config.toml
n_layer = 9
d_model = 576
n_head = 9
n_kv_head = 3
head_dim = 96
d_mlp = 2304
vocab_size = 32000
activation = "swiglu"
norm = "rmsnorm"
norm_place = "pre"
norm_eps = 1e-05
positions = "rope"
rope_base = 500000.0
rope_fraction = 1.0
qk_norm = false
attn_scale = 0.102
bias = "qkv"
tie_embeddings = true
parallel_block = false
init = "trunc"
init_std_qkv = 0.032
init_std_o = 0.00617
init_std_up = 0.032
init_std_down = 0.00378
optimizer = "adamw"
lr = 0.000531
lr_mult_qkv = 0.4
beta1 = 0.9
beta2 = 0.99
lr_head = 0.00436
grad_clip = 0.5
warmup_steps = 386
schedule = "wsd"
decay_fraction = 0.504
decay_shape = "linear"
final_lr_fraction = 0.0
batch_tokens = [16384, 32768, 49152]
seq_len = 1024
doc_mask = true
z_loss = 0.0001
train_tokens = 529700000
steps = 17594
dataset = "wikipedia_en"
MLP neurons of a small language model. Each row is named by its layer, matrix (gate and up: input weights) and neuron, and shows model dimensions 96-191. Each number is 128 + 32 x the weight over its row's rms, rounded and kept within 0 to 255. Numbers have three digits each. A neuron's up and down rows have the sign that makes its largest values positive.
After each neuron's rows, "fires on" lists the tokens most often at its 100 highest values on Wikipedia text that the model never trained on.

L2.gate678:080103171142124130140129152163139120151079164096119133151123059118101099086140153094131187108121150132123080160162170155060133133072111109148195145147099206091123173160117146132145130088176198130177132173170101113154146083109117087103103104174115162162158132091081199087112120122143133111
L2.up678:166139185116152104153108113105171142111093116104131178154104181118085118124136149085133075146156105108126109120165149148116147123104162132116192085071142127144131135093141132184183153100084156168083135147153152127150119114128051095132095067136105105116103121138167104081103156094142108114
fires on: "ic", "ation", "ian", "al", "sion", "ary"

L2.gate60:061108047085091154115141066146089120113123121091168141151123152120107127096157151159150110090099148126121130110144126119155110136142093091130142146148095114130154109125168115091130094090055092051157120123127095066132128147102112179166124105156114168114087141165138176165099164159140110097
L2.up60:104166119164136113130132120139127076133146142146073105097169169182098127087157154185127107099113089135118109120157120122154111143097090169125149166079154125133132116164098107171085080113098099116163133101119131140124167132101120096166127076144132199175086157203081123187065168157098151094
fires on: " the", ",", "="

L3.gate644:138113109147156135127171143133110179110150103153113088142100158071118114163082148077128077131138158164144148160131172213152104116125144151154136185113067118145183101039095140146122085084124154129161159169181146145133217076172127119139128142118122136144155083104162118152136142134136095122
L3.up644:114145119116117139161160115131134109069151164190149122147168125108136162148085109127051080091122141135113105066165115127149096128122120089180143123095157120101158116100126071153169172154136176142149181186159155113111131160159074096093110117143114149137090089132038114136172151170134122167
fires on: "s", " also", "]", " on", " of", "in"

L3.gate1399:120138164191188152166104112108111126135118152099141149153179121104159152092051135148115171090159079105168069158083135116088128081135134116118184193129119115159148103107143096118119096166132185136170067166161142076166083121120162084054136109149090107109139091157150169154130125121127131061
L3.up1399:085117147122160088132102133149152146127093081116102090186156121142119138139130065144084165106161133165090107125147116157124138127125105123088100119093086119165096087046170130144133121121151126146111111141145130123153147055154172152065109138130198181122199082188183158106161167147121094108
fires on: "s", "'", " story", " war"

L3.gate2135:112112096140117092072093128146077126097121080086144141167099122107165111141132148109163089126020130082086115142127156140128166161127087171128164137151114143096056167139103113113184121114067105151133203192130152089146125128108154101141120091125103144141087137155116183162125048141090158119
L3.up2135:152190103201038119116140145101170160115091079141099151136127140121080114151125089087144123188100130104102139114123099110125099154137153132117094136143130114143111154120131145110086089104109144155147207189126173169117102126140122174096137167205081116182176171082105138143104094105144109094
fires on: "'", " one", " in", " a", "rid"

L2.gate862:149099150050166126158172118125192141139097124168116157161134071110175116091125123059183122102178145120122161108137138184085163112156049097165179095070145144112137162158091107066125144181104133118113164107096078107163170090112174155113162088195197141184127135102183127108125157146144128131
L2.up862:217108072132139139104105119115076104133125179142136143150119151082114196179139163152173144132109145117125101097139107149193116116125181140080162068158211163174075083160151079124138076151135102163088140090191127189100114118151130127132131109139140189162128122181111163126099115174118093199
fires on: " of", " age", ":", " aged"

L2.gate1006:162141114106123141138114115133087150091095129124143101109100192177154116097160193102151088118134157132086100147147096151164090079070151097067097052161156142131124131130134073114151104116119137131120098081180184126163110165112155203065101114096181112088185111125147104147077099181096143064
L2.up1006:142089188096091177129115107142104153065160104156168105151168152169142130097154066105118079113097163098115065145114100158143136176134090102110125121081153197142133125106097143136137146102118106139142157097181124123121068134158111123129132097086130150131126115065089103124099110153125153117
fires on: "ion", " 3", " year", " and"

L2.gate139:145177088145121109132140104152090098104112125090131124119151163143153189102139189167197160096139139164117083135160160117116154139115058127081137129156112119131142122072100094167177061128084086124134100116124155103075153128147152133184126106129180145133104101083164176190083174102187137118
L2.up139:153175136158165073156138074149085123094114108141092086121102142179096112109104111103075143135175154124142131061109124106043127138112159135125123120132129098110161118135095132126132138207162133146128135137163139118096125166157180072149184125105168128123095170118110141130130119114139149094
fires on: ",", " at", " of"

L3.gate328:133103203093181151129101133104185156147058134148151139104155158165108147129109150102163161082102172156127153092081097132130081091151087145086144130134129102207156130173159109063125123111140141124143149135111115118143106183135133153142102037146153173136155103121125213117139119124087144137
L3.up328:197162056087155153134105072064084194207082111097128202109089093123115103136125171085171168172114123126136115108102142147129142133210083150079135119115129082135132181113141160147139049109067163102091114154139114143113169151146161143172047059151130111185115118110165102106104136160088116149
fires on: ":", " of"

L2.gate1520:115146154174150132097120094127122131107143167143167147136123149065102171095037113137082098150193123161156158159196158137147146116196096207105153184113156131135144078064140155232129051133163108141207099146164143116090125115135113115151117145107116171154122083091166110074127144076092075154
L2.up1520:099078171136150096168087151169127154143119187169082134115073081072093130112145110086137159138117140047129151070149164115140158085158167088123068085094143110093161126106198111166135125116126136111122130145135144114099142116100139126167102137131146135181134105044123103128101174129107095138
fires on: " in", " with", " on", " Singles", " for", "s"

L2.gate980:084101140123136185097095149173083166133111143153159185176149150152157141110162112142144140095108127207110147145136144140174132101082103125085123173138120146157123110119166144125159116097034128106134135107174123095107122131133120165151152107034158176142122162165166080101154090130125081107
L2.up980:099130127143151195148143134162127143191134190163108060107160174125120119092107113076169113114098106171167114157111124136123115090115148083145170093099162190199183116129133140155141117108086163155169153144139144118074190052131138106194073074087170126137093115156129098156105113105108072188
fires on: " as", "=", "-", " of", " –"

L3.gate237:086115142174134168139118174112113173111132167116171053100152142154139110097134134100198058109098114119103126158120107135084055119113126132042132042115141121148131126151099100161160105118061086109139148125107105136107080120139147170102116141130121140170154166102105061107108104159157043112
L3.up237:102095145128063077147111164092150165104108130122116118121147156072163119131173147151148100138202105161160126091114147089135191148075073095088159138090148156123109098147125112161130127145073103125153135140127117158157070160117131117088152175161072141101131103097139096115145139067146102104
fires on: " 3", " par"